Weights of a small transformer language model: 12 layers, MLP 320 GeGLU.
MLP neurons of a small language model. Each row is named by its layer, matrix (gate and up: input weights; down: output weights) and neuron, and shows model dimensions 0-159. Each number is 500 + 50 x the weight over its row's rms, rounded and kept within 0 to 999. Numbers have three digits each. A neuron's up and down rows have the sign that makes its largest values positive.
After each neuron's rows, "fires on" lists the tokens most often at its 100 highest values on Wikipedia text that the model never trained on. A number after a token or word is its count.

L6.gate318:561523506482565563511461602506523565597534463522519470627504393481415438498538480480515525538505511483582526618441488489555479478429565535558445512493452467503455497573561502512583508502496588473511535562564421579470501572501484492509453475500564571428544510505581467461447462516515429503544511487540575463556527375397481486549540481532540480505406581615498486481443517496490505491546581509497444465452539597536563432546512485454488492561530465445607544456469538577520506506614467
L6.up318:503494521545421563428477583473559569492559464474581521575549464427482490541516460568456522412526483447467495522400511487543455445439532558553463386437450526548544501556560568484550477479595508576424499477467508561455523443478481513562560485530528539513540409434486485416511586592429481462546554567534492503498554447369515557483545470419481571493507426583433468549531480550580530554461554527461457458548572502605562519459507466424450477473456505531496540558562486535459473453547572
L6.down318:537585595534432467486515552548482500500534456424437365468464419502541379393500543568562419556509479469520529504516586574535479493472421528502503608513472448541545480540519462461524416500510476414583467607366469551542570523454604499490516516534487473468479459472481539522515504538541545459488464383516534545511447524579486532452549441556464445592415496528540470453522429463433463451389497546524555520488534475526506499565575572481539511482495524522506407499485565460485496476444519
fires on: " qu" 32, "g" 12, "v" 11, "qu" 6, "p" 4, "av" 4

L9.gate275:425464571577454491438477486499482386497418555461595455496486534522499497451525451454487559521525528473375491496478444527449444475481400492515434431417521422518567511431482439419545499412602455459527514432476491457504401497434481456537523454475564512564445493495465388474517540499480569523449453542514541549589535506574444464513468463438507520520536500444474482573515519502547638551494570556433508465483510493511522410495420445476472474451407491515534580529500616549618530470482497
L9.up275:408474418511505496450417417428431404493413477489535459409443481520534518580533584466502439460453468494479460472476490477550480534495497520400483496463487431439424479499450606476456508480456506516494571498512485459487534513436478505484506525493507466493574444466393455578494472489445529484568525485447414566465428560637425514418477557461490548430479576477514474515521428446514572436477445461565538450452542519439465460446514433543436541453403560424538459527459582390570467532529448
L9.down275:527594483492518443484498423534434466518503595395502553417464513489523418524394505460469515611534529405454443417592578448489465419507459452595416501452522542461541546487497470421535508440497508489473583465609472494459519563477522460435445500505514538552434406437461436428549513533495469488463573444382487530538481463438613440499460617518501543497518501528515484422501437480473446465480519499488476512445479484476503504499490449456571491486526549445570525500555413440470619502483446
fires on: " D" 22, " ch" 12, " sh" 11, " do" 7, " d" 7, " A" 6

L6.gate64:534499510455400517491510456502468506459496487474464424525393447565466529520546579446490493464592475454514490376468480625536493412485444593486447517479511492502436474493537375479517537518533509523541506411499433527544517440509450491513481547557474500516584536446475524563435472629441509535445459475583522530473536506601469389580455506484469487517471446559480463553587560524451565589448512434442451545463555542607494444510403545525512486506433550449479554500466572516499515582545586
L6.up64:518545515387473435519539471518395583475524467496516577472460553549482501490433475524449482516446515421421563424494505505524549610549464543529474517450507488512460502526578454459455610561509521533539572422627501554518607570463413526459534504526501471575542529460623476527484507545425548457486514529497589407415507505531485551547482441467458499578511502474476554466554451555463459563605538505511497534493478568535463398502591551430448506486457565479468595545491600440507532523521495
L6.down64:556411570526507540472340548512524462462468497466568530488467530565452480517500573587536564439497406484508577537569487490498500529566485506563528531571487493518531497514522411467490477475546476395531454458499543482493465462452563452467580506482567486448531494483493412511463433507391532574531460485433559555528459537407578514531713525539496581482574533532501474523578468512460430575517429442503467514439486554439559417479539493512567551454498456521449492475565505447511457443548508
fires on: "pl" 31, "gr" 8, "r" 8, "n" 8, "ir" 8, "ond" 7

L2.gate42:577472410488534491556574573545522439469558527451376468497517510426404483445463554513505506426508458468550579494564502541453474370550473541480451466454446560452538492534482472521608492427528548432498502496494526541486581556418489473465422463499453522485485559548423437446461467522485495585521455594427439369513549494484375534517514486473596484451457492477385481491520537542539443517562547561478510495477464534495531514524511422544526463572462460517554441555490397500546549579539438
L2.up42:573523378560548539510502455556527524488541565533357525529589443529473488464487514520549471477501472482543543468487518516438552449494460535567432471477520406436550425454512525538546514457557576484484439470527521541432507512406445517503480426421438472446421560528484506456458435551602477528514523498386443476447546522545508525461521501503536548447441539599522458510532537547606532500517486569461613503468473617520501587519504509619593450490417477517432517512456498464618548481473464
L2.down42:527524554482474453495571467585509501463557442593481548419433498435532492485506562505512485398535478422525549434437496539406466415488458479508576462445453509454404487489505512585556509427475496506573496424465549553521490452446388532438533571486497606545398584513432477458485472495444543567591543544541495538542438514516484525442498428586471440506393481482513461596510491471502462488529431535445461480499471495524486588492527478585581513470516517470461401576548499406504471406553569
fires on: " fl" 34, " Fl" 30, " X" 23, "188" 12

L7.gate35:450546447546514535536469587462517446511479502497545533521420535470467566424498513598487515422518449509435435461550536521533504389498495521403582535611546534558504579521450411494519497536354501540597460471439462489570519483536502477505484535564494522492423576500557427544441559574561522543466490430479414494558534545464550496540552423414457462470501435501431498496595485506430524519499465446522378417431471485550452570523469523501518574466515455471450521537493486486520577418547405
L7.up35:613537535547539486507526476409476503459508490432487595540429502551474504401500541388564505524523376527528458586481487545461513525576532456543533574454508546498532561468466481551568575567551470466504504455480514491558489458550500502540540353472610534481421604447515421557595465557574472570556387547546576601466485474525604523570556507565476430491475467494467497484479454534479498525496494487436544558426486555541467497516542514498557439544479582512532448516537458533529561529479531
L7.down35:436517578513429510485541592529593469387526530432538523471482457536535508519448526531463527509466497489483501514509519455485442427505623413523501487581550537534479525494490523452569502530524463477496505503493453515577502493454586545510496495545470518495499521538492435441565541519464597485502509460505526589481540451558427415501516455498444581316442492406502440562521409564513602483471423550520426466471574462604503561520474547576473505488367559455488550457540464519402503564561549
fires on: "ar" 30, "n" 15, "ab" 14, "or" 12, "ib" 8, "red" 6

L8.gate17:486527607440479480531490570432535443624487515477439456523535467561518550448523570492427548476459456452387538444516499500516458394439497578440593560528445450520513516496529547470421504531449499487535499521554493437494581512446429578577454503564638492479583499487445458467481568498524535517474458491523472472536459474539456540512549525441510583435462481520638514544565454526497448438575402478597417545459530582513521438507521562524521489456536482485447532501511458465456633524440488
L8.up17:545432514510472567623513563484520544430460480510482510428487505571499494482523497492408500554433414543513547527435452519532559478580447503458441475434471506489416458448444461483514467433588453430557420498509532571426616499552497581490521505453516496484392468617524511531580573516546531501511505589518492481546437533524528501615477421460453505556493416569566560473469426405546495511491459515560497540410590502512533440491507387409458440581476504542525484519488470517494457577514551
L8.down17:467390523492520529593523581516604559525480479493504548568506511470536445412530546590473432436529463492506566467401487484458434477386473479513496592500423551467489482542540565442481457481538547436440544496612461504514558504543491559622381550539532544458574457488392522543437514504495529410492456460528481538502516492479488546472560449494463547427510471519467510560442547531585509455468406542508516502508632540433443474566487463516493480509547411618490480558478478432522483483564474
fires on: "ed" 27, "ing" 24, "s" 10, "hed" 6, "ft" 4, "ated" 4

L9.gate105:553585502449399557561538477468560492565462397504460519518445539523539539400475478500468478377586617441500427475435496491529555567524460566518488510454418440513472458515524447424528503455455365474455507537590456422569551515549558479487475473448485465441488465589554510517494577538543475510485396556580498511574583481492509522513422468447484615513415453476512533515463516448449489457550509521463564564519526518520537433576449509529469606489450470476519565548425484558532547542479496
L9.up105:406562525565462509493507499503529459493523493513403512491451606561560475499559552500461438468452518510435458618427499535524545460517473518424456463544500462477542532435495428498478391328580651472578551606449428535467491517515517507440544475553514423534532472584534493565484508504449473499486460515517546496447588492462549469566493480477432439489475474450491567482486494468494455511508529546457459545587385510483515420474561618493534512533457546522437596455484533520510482603485530
L9.down105:534584558395488427501549542437493577467436519504486438471459533485580479530478380453551541486468504496475549608457452513455580475470523443515516514467457457458468464549398459436488492456537518556536468445545395503570495497515524436442497543476541571515370522423542550513605476595567545471425437528529473409495527431511533493501484622521571521470481497508615485453516550517515517479354548491360509548521516473476491472507403549509537522478484486500484539537563472554476538461461468
fires on: " rec" 29, "ec" 16, "inc" 11, " sm" 9, "sp" 5, "il" 5

L9.gate112:490546518469525488455623408496559428462459498502436537496481472571538465442492493468571405475553531491477440442511501550489476516513455400475473585439503431521404465490530542472409475514461465506596540541527389532441488457446437572509489551562514467506433504553459475438589535495535521525483580417557501531454526580445489375451494470530476509631476414489453490512600479459530475484565537539524465612631407574566467508554513456442515497488458532480502491518547450468496490498418457
L9.up112:505477492570508440471504439455493440508549533576524566396470541525608402558475536524582465449601551468511465539461481448517456529500587452447602524450612474538558511451500469416537506495452503509618577479537461574574457547526451512502438442500510573472502496537471465525511526503477549491440432475494562535445550505508528538495476495505425435475481534528382455498536524476461554630577532560613484436588496476545461429458502431506444522634461542453515491472486442468548450566498520
L9.down112:487500556516490394513474471474555510574463547394561519474456476561398517489483481457511495526474493547495517462447369478509467564477535552600506554452494541544495453504530521443509518489481444467562571420512513523561488480548466481523659568463434570499572446477510483509547543511530466591467494577446492504528519430564561460570487505494458483586609478560608466602589449478533534484495501575524497575482524488529510441598527630427523474564540487496494542548445538419397506454479454
fires on: "d" 27, " D" 11, "ur" 10, "c" 8, "anc" 6, "-" 5

L2.gate258:532569436496477430446439405435397555502477500582442559527439487442583523619498537552423590524562480461470410470455430444553551503493448505567531582429512484494441462503479453511560505499562498467532538507484500511428507484444586550474488394455453547542508522562481464490488468542490574481601560422518597415551540472491472504503544550407487545484604520549484436492489491524536560535547453522428517562517512526521458483562489532514447504588446452435461471394530519455500490549625559
L2.up258:517459510502583500424449439445497555412504506568475608422458531606522504580475477613449553496477514483511574493471424400495471441530522592550572451584494491496396596454602452545500524394459445479533575662470508474486524475501521473525467487565417550520490532534531481418484455558507420514546528503501558498485489472538494591476448500454572515463564526491476496548507472457530522531505578524481595479541461485399510411492524558470497457558421488534471442493519569521466510531505410
L2.down258:409544486467530425531477441547570464384484515534539460472517453451446446525471556425448433451559428542549536549491479541510447467456535546511484447492566515432484583468474439459529480530466441555485539414518425442465471514499506468609558621530516566544475521467423559527459504539553540500561424597516567511476545541556505447426471441588386428472565521536512523493569417478532558560562522476492565480487484521420577429422445492448431539552449517519536541548513505454443545487423413
fires on: "row" 23, " ear" 20, " football" 14, " start" 13, "ear" 9, "rid" 8

L9.gate70:550488394376520572512543423450507537453492506523435457538469529568500500497450496480540529524541521472475615458531489514539494585406518485525550583471490400473420554516535480547527456594379458481526568493507564482449446466473492493573561437491547459440511521406521555555515468527604557448483446449526557561550518431552534519431408552492555522438446564518491531580442514577401480572495433460488517465499509557569595413482511595534550443493498432494411501465500529541466487478541493
L9.up70:420442518479587542444627538463519412504475491512469498543534529523516459500479473486558577446413496592527476467498504527520535450557515516430476514577487519484524588479515448563548502547570558507447542468528515463530408539438487469546482553462523466443459528515437469463590497540515531577484527526583437520391519544554445488461473565496513464403541565433497504536542524512465528558467524455373556628586535515456406474564543568532528549396497449465471385597520532429565524456554514
L9.down70:486455398505470510577457437479433420429468509537482450560498457558581598529475526482548501482595421489517564525559505518504513551486492511571597471544483420510537438565519427466495529565535558451508473556442638520524531543517461471641452505455474467501497501470491599538560518523593435494537467539483562506443504500569581511539493473506504452442380550465505486483519495495574563543480508425494528552553478526622461480477467509551490581430566427437389454550524581470505573544467523
fires on: "el" 23, "os" 11, "m" 9, " " 8, "ra" 6, "ul" 5

L8.gate162:494543450517477551505578494455449474549411472559548570502529509547625568528443441505539481444564463480418512546393515548539514431540493544480419425507550457483555529403491452516495420365446510398515472435482514546436470540430499575573483476489528458459444491481530522518511456545474485477533590468506520559399520471544488457463526450465541529542488563513417556495478408483426566452520447376522464478479548540501496514507451517673530551588537542452506527481488560519535537569438497
L8.up162:455537494494556509514535568525456452508492564515519457472409467535479484472463452494486524478606379500422495564415421548515450377512554530419532518443477487532580559535475497562516426465582530469512457548420542531449525523575505424529499451473559458542420589479546574472436440539441442524479484451597495584430559550604553525512544640569460447530552483557482499466434480511468463447529521537563486444511519564497438501529457518500452484424523560520469589551477548466544500576508406
L8.down162:523477493521498559481580495556518530509513499519488547595569478519476482430522494454590546497479516505497529479520505429540483482530509509449445484604577570472423444533487517504415433510479537452398602568551597525495489494518409516522412573485510380448531548453541506440499463459613477568649426446516468543541468564506460464400471476517519529501561502519509533507499414493479527467530499519459418464538572362592539460574465516525412534566487544557551513586462521570461554491521432
fires on: " un" 27, "n" 20, "ib" 17, " Un" 15, "ab" 9

L8.gate21:486558559562458516481534501475521479487509459432537529517442556622596568440460523526414565456582478485448477464464457524626461479544404414462482529456489418534452510551497515480544572514485478627466505476522433522444526442473545427528506467524481548434521498514474444480552475472492550566553552473558545472408589511503482540454584534524485504472442513469431532429368508556640463437495447528595521566565538465487458481548533444378471506571477505438547532513512539467548499487467575
L8.up21:558544569487495453390489515488546509470502552495554472471391484504464380479587495577368526415419527473511476523397551496597510544571552405463550485551456466579482492427492508499508482559544580614524526467467483565518573549511484475484623394509489523419443496562434484529536500511495563514409486540482459492383560463445542547492543488548468488507490481492508580507479510538586484476462579503485492439485497467493551522599491421505553436536506506411559546463409445543517473513508476
L8.down21:486469514505628511524577505542537502592523492504498468576461536549501531444475591429517515531429425464442409552422478553501486599517526516487481487461426479528533448552530540467479478534499448568473550449520513540505557485590562415541479628472606542478533500456524503542458475574492409530579491445573461594538541479405500504515536588479533511473548506543508502506533499498562478473445398548534522525493431472556488513565443519463571511505515418537573603464552649461403470476495583
fires on: " of" 64, "-" 10, "av" 7

L6.gate36:530543597445458499460467545520450562523467462439411498438489447499527470577477515473606497544531489493559523447543530513529530439528477549491422502425564457472470514535467417492405498568474450466450503553508568538422485557424541489466470408521443498412502562415523481550505529580389508501520455486526565533460453446529604570559583521514462454495490478518454502531528474488493501601370475467513605449447415571601529443489425525447501497478497465508483477359467477490507473518379553
L6.up36:518510628491456524442453534522523473539490474516492525456511440551461457474593512457503386534472586403478372510601485510579501477400511542396486544504535469545436437529567460434467566542439551580545546523477573454583553571468550512511496426474527502490496442570517418489477540514446469548480461453615451452450474450472443455618518486447503517499520454457503524557532479546491534450526495474497475496523344518487504495594540498627560529478467551438482483510431492487442435531461483
L6.down36:587465495483445424580485453401471408450473451430404480510550532487500513510550485478578528548447528506508447460490503515481521438534482523531542523554545361525534376520480471449487531523456611465469583564423504548480505562464453392446473379596550428507499485386476408459499539520475494487461506481475524514464610533470554509511475391462506513472406563532464568535514410487526560529480502499556587453449469500498478484528462487524480451450542542438549490426599518500565447429521500
fires on: "r" 28, "ell" 9, "icip" 8, "per" 8, "gr" 7

L7.gate240:474553477563549459494501448447516513549564513513530516523448553454476517537561496454426528487573581527566454484545533498505426464495504423575423633575503570508524409424465544564599469501475482514443569531528418509517451472436570467423447484445466486492453436433495505525426519537513392453486413436464529559473466501424617477485483412514563601420525495466516540490494598504503457481485528501484431498464512455513437533461536550492455564542420501634557492461487581526576578491544559
L7.up240:451533540614531518559513520445564513522481552493563564599486432528493499513465484434572413487552556489494453521539530545507469536434425480499468413467491544521595448425512518490512542419531487486468488514502458541520515385533441520489489481489502578378578493566404555531504530498606485481528419534519536552486424441423483488507452472502547535469509528524567565585458522499513462499433451510549535421461585558486606455570579628547542486569455501577500606454587515430533552510536513
L7.down240:537460458503543418553518634522407464499520524478506480507522451553499528502454500481575533617556546487441534501604494467431594462537467492560510552501583498569547473462496440433546484464476538419458407584569465553419509500417525540590626494449540523552588489444461462569577505481591559505505508406543472469445420440476493567459547479453602435536487569498452527486493457496486456536492533496492440504578562502562543536519533589490525491501477521514453481432548545435410553506430486
fires on: "p" 16, "very" 15, "os" 13, "qu" 11, "ach" 10, "er" 7

L9.gate92:527532535384482507433505491478513510435498555547438467566505492416607510520512546517541599520569528520538506592446602511451475495496439537510449420498556567459506526494541490511495395477447520537509517508577523549384435392514490537527518520540524599472575420534547500538440535486490484495543552574497562480544503424451463420540566501472548361469499526504470530513554461468462529485512428508584456412544464547524510538631434569459500532475510534526394515416561468487551484423413464
L9.up92:522538541434410476482443519507513557529498442513472500538498450444517535506507534479414587512464567423540506584436546485485490499500567540485552462572490539406480565535565515511523511552452539404508574558555470549471440440520522525527550493579448613543587420492575517567368489500437435510559571512532517548567539501437435475543538501543546499526548543432576496537491472589444506402637417482561522408549485536427533521580535531531510531515449482504493522428534540551517447400442490
L9.down92:477535462408420540516528586489390463531470489420528450523511538540324520444464466489435463560565524448500535544585449504423485544517520534455615481580458498507567540565462502469492517485474470459565489497547510516490504531514603502473494537509562395449506417481538514516452414519507521550365535490486517418544430546493538478553581570468488371543530567454560492475544472437553490539528441453438484512509507546463506439472510531537445482603489421453544499534596509605549509484527505
fires on: " se" 27, " gr" 20, " def" 17, " spec" 7, " sy" 6, " comm" 4

L6.gate176:434506590428506528497553494416448511594481554470391524603466560486443402500539504485459417528417538518405535474545454486537505467491522454458539499477632443608472525513429433463433503567399496477525518539607484460454488513479480493436540512558527493462483425580487462477509545528511450515459469604578515592530545515516467530580437550537495469549468543494557533568517509504477536467472594564513487518459601452592533444573539416568496508502392517457426440448504477451489514496475488
L6.up176:471598590481379523486606488524514436496519534455488530515516557643441359552486555555545475468527504481487453557516571462567482501380533449560622502509501437450444431596474562461527539404504486511488496484517485511467432491539550611491546513523493458415533547455531485562457545548460539462496453543521451424472480448537504450496535551471434501444519465459583572460499482460526466503522532563466471509514504421555503539469490469527520564531384577496484530502513487499579384467461591
L6.down176:512580529519508437513467517470460458531468499519455487579528457522502680414501488458482497466557526453582454543472506479388515539451473472559526486622464491490548389481504564565550422407520551578505585495537466491566544550475439501554496582592557519508516476497516531485494562523506510492508490517542499566519584469462534550546508630427463503448512536563510477450435591542497455598458520575392551466513536487569533532411465465541487504505585489516545592555585479478476443458492571
fires on: "c" 24, " rec" 14, " Rec" 8, "isc" 6, "ap" 6, "ec" 5

L7.gate308:517558494520486467591467493434569551401541466546504493548447460480518411554434505501532539608487486540524421521530558450520464503569435459388543421489480562517489470498478445480497483453526555472552499532459532462500498551524488567467423445429545536515535564556494519450474550459487348585409561495512564504488437514446527484538505435527501449584478463484485461497437535498492515536482523470450540552446501505474359638538485606447531541552566456519611531492471552514539400566514609
L7.up308:525484482577510548487511515458509479479586520506548483512511554537523512431544548497518541480450562480418502469451492511379407456517483510380503543590529579374472543418483501460466509405573517427485467435502440503470462616501503629456514546477548471413497507514465508464475535497467413515492474466551549455496534526498593542493468449580503404493520591447551492522533566468446490503524508559488481547514566534525459416447504578514565510443461478657507522503443560483619591464494423
L7.down308:637534533450436416477479512409544468398493523508525445569510502517497461495400397494581400526566556512540450453562488469438457460474474444540579446479507507521506530558474493510525501530486495495550493503475474547506557614617475474386539462489515521429537485523566522498467449479498503510518415544555420496485535479500557516500446551462410536424462489408497470513638527399574545436450516487473539543520486429441410542513541496452605453511502548527561507503424561424456561519477546
fires on: "ff" 20, "w" 20, "est" 6, "st" 5, "ap" 4

L2.gate308:377535498484491517437457457529472428577573441516441456464492425604454507507555506476565510552559528558480538579449538554556468523456460414496514485456495458386505575441528470437480488462557526521543502533533495459413424457503608576457490479353477534546454492449429500460573484506494511428486531475561440477504428490557470535489475583536559564460518609586414529473524481539438572534451516389501544478488444488515519522509458492483508506490511385493526493458529385536555551471587441
L2.up308:396471517518498437404471407510426569550493526494514475513521441566585568547527511490577622544521496442580508520481548526467479423464512506523491522504440433535488628434538481566606432470535470570573554457498499570502606603533553538404475425447463466482494517491475499587496484502551550352443512490543499509525538561558484562400552536479475534449535480492414518480523560502515551490506498436469534506488527564465590505489485530534565503475428510540495485531424406583531539561547476
L2.down308:451481489545478494485508448602460548540486438484496503504525482487472557507508424497472568522503525464502470488574563493402450529497524555442499523554486520453539611466446505598513439541611515501499435514538512569581530580505422545603534535446484433420500496455493577577480487548631477520527477452464491579499569588513573598470498438469410517516586449470471477542508529508395521590491527511530534487559534514425501500502537550512499499467496549521434511606482437453427611634423458
fires on: "os" 100

L8.gate265:460450494564502493424488505489497396450517517513469422491430464514571516421474446534564468547573462535408546469542516507541455447516449550461554503484566451499589458504507474529505492494530457444509463421477480476533452560510475493385576517438412578529644490443530493521521416477448483488527446478612466429400598618479486475531560511577518547473473493507485500536472461473493533469475405525462517404442497480539475533483408437537476496522570488474624542449591516615540411537526494
L8.up265:534521516540475545418420528518522466501542520527445601442531532500593597422454559422426470495550591451578489551452510537521467489455533528433488533442475495507476495498442517432537618479487536501528568379545467519536502484455413473419451538565520434460541579476516529439575616505550560534575533544511457505505489393573515478417477493444495481436410461534457512464522452442545543562590502481549502493525533517543612533448530567492480576510388480486504517495552504415534588496439527
L8.down265:575483596473463421527479513511542527517489422379494493496439482518501484518453565558490484499518462490557576525499614522485658434448480565442495497537519409522513482485409466526581424547432500464512585537476491494471480585509516442451466461490556471502492507550501572500517460481495479448505445431600515504534453577494429499476516565496502506483505528494448488438426486608524466577565502544543463557451433396560497520481390476532496556573592505568489589460501486436459624398553522
fires on: " v" 79, "n" 11

L8.gate229:538481532446615489575541526557493465559537536519396420547498497546475459554515494375446474635505432563440543491482523474496500497501492508553454593516459495541449519567508515511556534488503412489497485458590472442490479446463524583505382510440466575472576590445457466480459504464559460529487507510494484489585461545451544579518422424506497542548572444516583500472463497439484458566520426401454455420472394583491526469459561476546506523609465475507414480559500540501503548563491406
L8.up229:552535456493526516540513535544536427467483440473425354474523431443516472522543459440480492475437506503529503523448430453471542492503545596466563511592452550486435518463470462473487483510491497495506485483543510511478502491445477491443502475447510474449540451533465615623487466530455435618542617553431434579491491597507569449501386498443583465601482562533609520418518436453407516415520417491506487509481481463476494497476509613480565497480461387449531477445450541510495513524402469
L8.down229:483497540449525465504451499487580522500389499540507517560571509430525562515437568481525449539550554451578437445441503526518508514469421435574616461534405560456513561573426507480516526498488516447452490477435462438441635457507543469519464483511512498539505559545437541537494500515483466515441449522510434506471482415476450550440404445508435538459445578480514500521433510450498552549499399461579412467600520519411518477465527490535456451458512417446485577537574457442536333455533533
fires on: "ing" 16, "ok" 13, "aking" 10, "te" 10, "s" 6, "es" 6

L7.gate243:429407523513511619491470520443493522542529461492428478588461479557496454543527417514452528551502525440543502396481535477547552519497502535461535476488595407581485553495531395546555493546540482566444526533485566497536456503532490524484479441596453482547357486527482538506518446509472465483492479474657527479497522625478495517407462425580474526439563553474486578478576501481515511554576514477508439501481625410458547435532479514437504470412457402545559504506556444573469484521518471
L7.up243:639521449489504490468445499557523487462552479517443525497492503562553469459474412449512369552547513368426499517497490512620454416480590484412512469483467510565597515458439527475573606528464520485538537559508525518591446483496471456512480490556461477537429558601495539491510495415565538544483431595582535449447481504489410496500415527524529445536418530478477470573462492452524553513545470452551531420449487505515567381495445497523494505462559518543561547478491419565500546411481517
L7.down243:444494411486440454431491522478411464549510458498466391623470510536469496481609495516510464522476462510515469566512548503545464540493468501506581548530434540506488536558575519489564530473537508624475530534463459533431441428565435427508506491491456464541569384525508536487489441503442558456389534512523457491566574566462425634432403502530439485400507508443474545459505471502527541440521473469507481439595550493547465398511505384459481563393462456492459549455521528515516423538492511
fires on: " Al" 34, "l" 25, "el" 15, "ol" 5

L7.gate49:446549529574469468525565444526581472500518468560454562495501483383423543469439448511480447473491444544452583509507578477510503612507442500578497504569421610428460517478493517456542468537488446488546559445482565518469465505494542509532530525568487558431489549513497521403544446465440616505458470426508510432520424546469471469463504533499555444479578460409445502436481455556466580581532506590484461506519512413499512514556552398581501525510483546489448494429543470448525399613378527
L7.up49:416521516534567428540463571507522501595555502493537499390590493520448482507581551515534416576485493464472500452665594486423455521549493571478549519485499439470462529494543458447497525562479525520415433489363543526577517447484563448504498495498523532489558479538525595555467538482563490473550443469515491456461515468574516518517469442421475532578499438503514451393500447471495444510470449511562498494376506503510488551566420616499387531494505475472471500534394406453435535515511523
L7.down49:456473481412529476539556561473474523456470527536519523525465521552581584422536538424550582462481488448550427485393392527527469475496533477477368458466610401505462488561581527491449517551520531445523508581571501442403615500438438472556456487510531555549506503425430452500456464497516497447578553526491544561467505496462494438526504529501440595433388473476532485544527522441541528525529554548437546511503499480572421516458462552506469469596475542556498568504570544533575378511514509
fires on: "ad" 14, "s" 13, "ment" 8, "le" 7, "et" 6, "act" 6

L9.gate68:488572458531512514429526404518548400484472495435508495509455472543461458433530498498495523405449451480625410387529549508578531467557476545441556405484559579528511619576530453491422548489490404463534559490482498474465508400428500427531475499524523604585442479565498495564550558462540519523459493573534511531477505553483493590539441513478572494511556492424446559474547607470534534556447503516557547570452526566556416525531509493516570485481429560510608503467430514541466529492479519
L9.up68:492452566527613503401450500452521500487431539436623454515468508520521515444503516487488496530398453416460404496440452524491524523522498398427477473418482554593542487474538540508473537492495385500508528522467549499494517470473542516591584443492578412509404498551482561516584476523520523594532528517540579605531497513448480555515508534460451429462578534462509594519470499502555531573463495524531443520471500595561457533511500459428537551501505653624573518488496466508511472459453420
L9.down68:507401515476495444487458420520458527542513421579491494468505555507385586423567522515349557532515400478541485486456536517565547493484511414493470543530429438581495514555521445503473495506520467436499534425557569540421493495443519452598462572631493518537503450472510533422523513460524544466469468438468410500524520596488414529503400508524501408514499455510446455482462435498610519622534514502442442485453593448547574546487513431447503471540467484522579451507463458543541477489539495
fires on: " al" 37, " Al" 21, "al" 15, " Or" 15, "l" 5

L8.gate256:498411458450414540535457491399522567540496456542374555547423584530482529462581502569491576502586467458513547400497509551557540601544424535516522508481484484524440507482607452513470483475477586470457508526536549526470411504554524489491472421504455521512448504510488490466520454503528542604500473533459534507493513504586407453481508576447599479469583573495506528582466479422497544536437482544445419481505516584512390553578455465558510470527499484525587553517574465515449530382445570
L8.up256:514510590489476531475487483565559627537543476411518494498533444478537507554485476508445531463457527446555454436489453500492550449505510564531568395456497562511599554572443402459418493510469536537555483510595458443477478523492455535488528528589488515453501501515520464444557498431490478533423540564440513506459486565441434543545482546550529547475522555522519606432485503586490480455518509531553471536433482554416472515570564490561542604553548424481477531508453431456607518416501308
L8.down256:537502441439571499551502497560440548478521448491524451457414576489435559470491481562447510489425499610523621393526576518473519523562521520488607538497514511456497463534543503598490532513568513536493525510524530447599464560428502546511557490590504544503521398482553479523567490541544517463525541550444481528584494445550564633462474470427572437419567516549571478507453369565439501562506422540465475575446569546498469433555563528504537560550446506519553544431504553548480490472486480
fires on: " gr" 22, " can" 15, " sy" 11, " whe" 6

L9.gate252:522486540554422532479553547542460428564497490472486478526468425497540487478537443409493429506554606487425351452489554503527447450445448517457477559457396561519464497452501584425506451561540511428499557497495511462416436450483467400414562500512498481475525461499448447568512470468480457480497500452561511475474540479453520518460583566570412537541473498487484391544379529473494534487622524555561487482387442502539470486484413497541491475464537552554521578436426528529544465570604493
L9.up252:562475484519404490433623518372450575486476578455461428521452497490442451464521513579419473546444563420455492521459542612473586439437550444532494496487545507511404498512471495482451439453488439407450544485443524522503435496520394579471457547595490481533479409456528510456446553475546503437535519499514488477493471552535477474429546450540510484443510561487515479507527579526501579516454440571535470458470498503497467594470527468597591419460594504470448549430466450440531582456441542
L9.down252:454457582529491437480493577492567429515554502510420465558525427474479474513595475521468430550559504592447527469505485491619496498418401539434475585511507532590486488528445517548485413494581540406391568512524581532544542439485500475509494439525450558484505459566370405523556428380523461424512487525484481484456560511534478540537521569551505464454509510445547580411442519523574458518487493501578534475467517472605458505518450479486508544583524606498561573492522491436484525494547497
fires on: "v" 36, " V" 34, " v" 18, " ev" 5

L8.gate248:443468525483603558490533520575506393555478504482433413559544488534449478489398505485458589583550514536506562549503472466503551494381486475457486584505532480594511471547429477445457523473507467418529547510585543448574537513452524525476439439430608473441486535477433563543553584546465551486446571511441494549524566483476527503475546554429421572560426424531541580543436396514441538522502456489508516446439518509530506607442541522423419474555524491470461499481501469459538611491476455
L8.up248:455412486465506454543458524507550507483372444549514395497628441565494582517524519526527519543464524438452457477474499483484479441495483579594475520516459558532536518522438460473509549470472521401459466564527500395471549505585490475433481473459522482450498597583517599475429536408505496412443517550469420510468513538475476661520522458470525556474500495534522404461388432535467481498558453456599535485509474591509557451447516475492536520545588616462483493498483495507567497587484497
L8.down248:512529578504528568513481563429618558513436517495496478484474498463448548492472518448522478510534433487532524414536512434457575566408503417524462525610440501556488588585500427558478419465507434491492488549561556449430570525417433480603510518450491462452486469536560580501490440468492477571460561448568455473583525472526522509442473365519446498546487405530529554553437471483494474501585597474520463554553554548413544492506505534604484525472494493583595486539580433521536469463509547
fires on: "es" 20, "s" 20, "m" 18, "ens" 8, "ing" 6, "us" 4